Weights of a small transformer language model: vocabulary 8192.
MLP neurons of a small language model. Each row is named by its layer, matrix (up: input weights; down: output weights) and neuron, and shows model dimensions 32-127. Each number is 500 + 40 x the weight over its row's rms, rounded and kept within 0 to 999. Numbers have three digits each.
After each neuron's rows, "fires on" lists the tokens most often at its 100 highest values on Wikipedia text that the model never trained on; "raises" lists the tokens whose logits its output raises most directly, leaving later layers aside.

L3.up384:529530498512486581484545510490515596457540480480497555462507499431483519522483607468519434509485569497451514445495516482438486471499453539488466506504542498493550496550524546485446506501528494557515477539536552527447556548566512464483463510456480522495475539498541537446470488425495561490
L3.down384:484429468445559503440476550432533474474481476598457577451521494448431517497496466506516520540511433578435548495540531558469492447477488595465503463467514465527503514521473510530538525464547559515568477486502528495522479538492400482535464497537470530542469437532476477480519522558564516497
fires on: "t", "mi", ".", "ut", "vi", "n"
raises: "ches", "lies", "chin", "sl", "cel"

L7.up278:530583480483481465511495440535495545511473537484462480483494501484462449517526517493517523518585476553482418513522509528543530469492571492524537500531512429531550513459567512496503490450554517462475470504504456562591580399516508467453464472530472459476502485502592456486440533467509582518
L7.down278:491520550493506527499463469477546498481449482496533533488547474454527518518433519465502523499527500472544490435530521557514601531514453535472480495514553468527531415516523568439506438498471511535524567446460464563518494441568502527465496553518518480496518443493532466494428471462497529529
fires on: " p", " P", "P", "p"
raises: "sy", "ub", "ically", "ipe", "ic"

L7.up162:468447527466514476421483481541470540417540494551524528507546537482587543568480508459489515426463521435462557491535572560519488456511516509483545526442560462478545582426427517554501505497566486533519455562521520513543535470544516536490480454545495537526462492512486515487454524538525526460
L7.down162:433487464588495471492471438512511465473487452519473473553508549489516527498510465485507554452463482499464476473526506499461502477450484513518576474465576517570523489495552528434488511548544490559580481500492524491465483451477494506487441467496482546462458576536439488563492501511512513468
fires on: "19", " (", "18"
raises: "ng", "st", "ature", "rica", "ality"

L4.up524:467492513530453513494531450542493389531493458484479542510463476522510484494466534532492448385566564506468516504479492485481598537494452494470459432491485472426559433485390501488478557508515489475567465491526463551548542452522502518516527419481545505537484486499493511510427459429440462530
L4.down524:517487534508482454572444486536450459524551437502559482486455423494519522501594544502437466437517526506578513518491448459504492504550477510521391505527501463421509505459465513513542494381507507488547496536481500526422481547563483547504479468495501504517531549487552510490457520462467508495
fires on: "-", " by", "rit", "net"
raises: "ous", "ical", "ways", "ification", "ously"

L3.up335:549503523563518567448461446561506473483451457479483518482442463437439496550508516503519501515558485501494559469555502594463488451508510479474406479476502570477502479440530495485523545540462487535466414482571532407463500509493476540455489472548543525517556491437497472464483478500500481485
L3.down335:481527500502468566503551498513509520518508496533450517533417521483526465530500481440476518503503522474478507514585509475464463444419475524562509543478537413521536478474626428530447502539530425525458440534507482488602481463461534487488491426504463529474494517467486516416471516520528524493
fires on: "g", " of", "ce", " ce", " to"
raises: "raph", "rif", "ram", "reen", "pha"

L7.up478:484538604542504497477497513504515526549523470506434515502504585507491545608466479504481440476539554503532557507531516466501535514443524554459511522486523515469510455466520461487443518496478441568472502515538487568445491536449506450527477459529433471544502543456584532422497513423510470528
L7.down478:549477584525508461552470430528550511452490561608480484443506471486496558540439494471439486468507536538539532462551529568474440487466511485450503551525489465468483444535498522433520549469576531522525560499513430470530518443557507533500506500571412458449542450500526470509463534481567469444
fires on: "k", "h", "g", "c", "z", "an"
raises: "que", "ually", "rain", "inth", "fort"

L4.up104:493494416600535507528506519500486500511454506452473525459478493464460488474460475527488509494524603484503529446429554467445477524511561568518444519465514480526557506494473513545436546537455504470551523492446500454431534578445522491461505489467520585479549520487510437466499388505482502479
L4.down104:435524465411580517429498416485481530414502496473526526477508475458490483507515504489481459525522465450463509476544457521531473503535504546539458489545528471506430482539551553511563537443527544551532463516583513528555505485414522506500555507530525478399471440465426516526507512487529501539
fires on: " there", ".", "–", " There", "ear"
raises: "fore", " are", "se", " were", "af"

L4.up65:527435491504532452540473606468511534509526543452449492563510503505470550449451505491445579452464512441565554509452508526484490519527516455485578462554523558461487508483534510503475579518512521512520484449492433532521469483383517439434490461496461443498545440408520501566555453513524467502
L4.down65:484494489561599433472542501524563429559496494465408481423540461491515566507489518489497524517487519478499473490498488467517455496453566474507461475437509512474513539477553488507459509584507516525494491563507472550488440438466544470530426497505493509488617501407439473459610539461461495533
fires on: ":", "co", "ere"
raises: "30", "00", "50", "45", "05"

L7.up66:520574543497502546556464442483526578574482525509477493497575520516564457454475496531450527503434494464516517488500474515535530568559456439508507517545446455457541468483523431537452494585464470515515462545524482519464548514493448484490584545460562421551412506521514468507459474475562505522
L7.down66:451439474517474476497474474519535442488508444519514449560508505459494502501510438506394475531494451555515573544484514529500478474490487569502526503434501514585476515493501518491477434494542572457498543466382499510468513519463527521459466451559568556499515483550478490528448472466543477513
fires on: " \"", " Du", "-", "\"", " Ho", " Cha"
raises: "rity", "ties", "Men", "itation", "Play"

L7.up135:505474486580396513521498477447469551547491486483434521491448527542543529473542500485444531520393498482516539501556482557578462513532510525528406490516553577450487450510481577499498528499491472457490535501477445509511553501532495484466453533476519553494467540540449490428462490484467546431
L7.down135:514452471568460441476406436551559485543525459441473487575459521560514502497524562454458506477451504461548529566520486414482477538454468542454461472497537459535496470482518511518517496480556514539497544461454493481462544482460517582473474537552437410471450522503549522570517535470456500533
fires on: " Co", " co", "ir", "eg", "Co", "St"
raises: "round", "way", "fer", "issue", "ris"

L7.up215:459534562493490517436498541432442564474503434541508508427525505473495542546502518527453493505529469494445483560493515561523494579560483556487493447511511505538478485506508557425473550472535483517418511467509521559392463506526523557497479451560480541440516514476513527465469494506456468473
L7.down215:547502500520557449448476499518476501494531466538464475485472495507483573510578531498482449422514534498539500497571507474446600522511511537482510471578561472453487525491521516473528555457483441473523483440508526478558564399483518494495490423550456489586475595514535515549486534552521508546
fires on: "S", "ug", " m", "p", "af"
raises: "il", "ilia", "ili", "ila", "ries"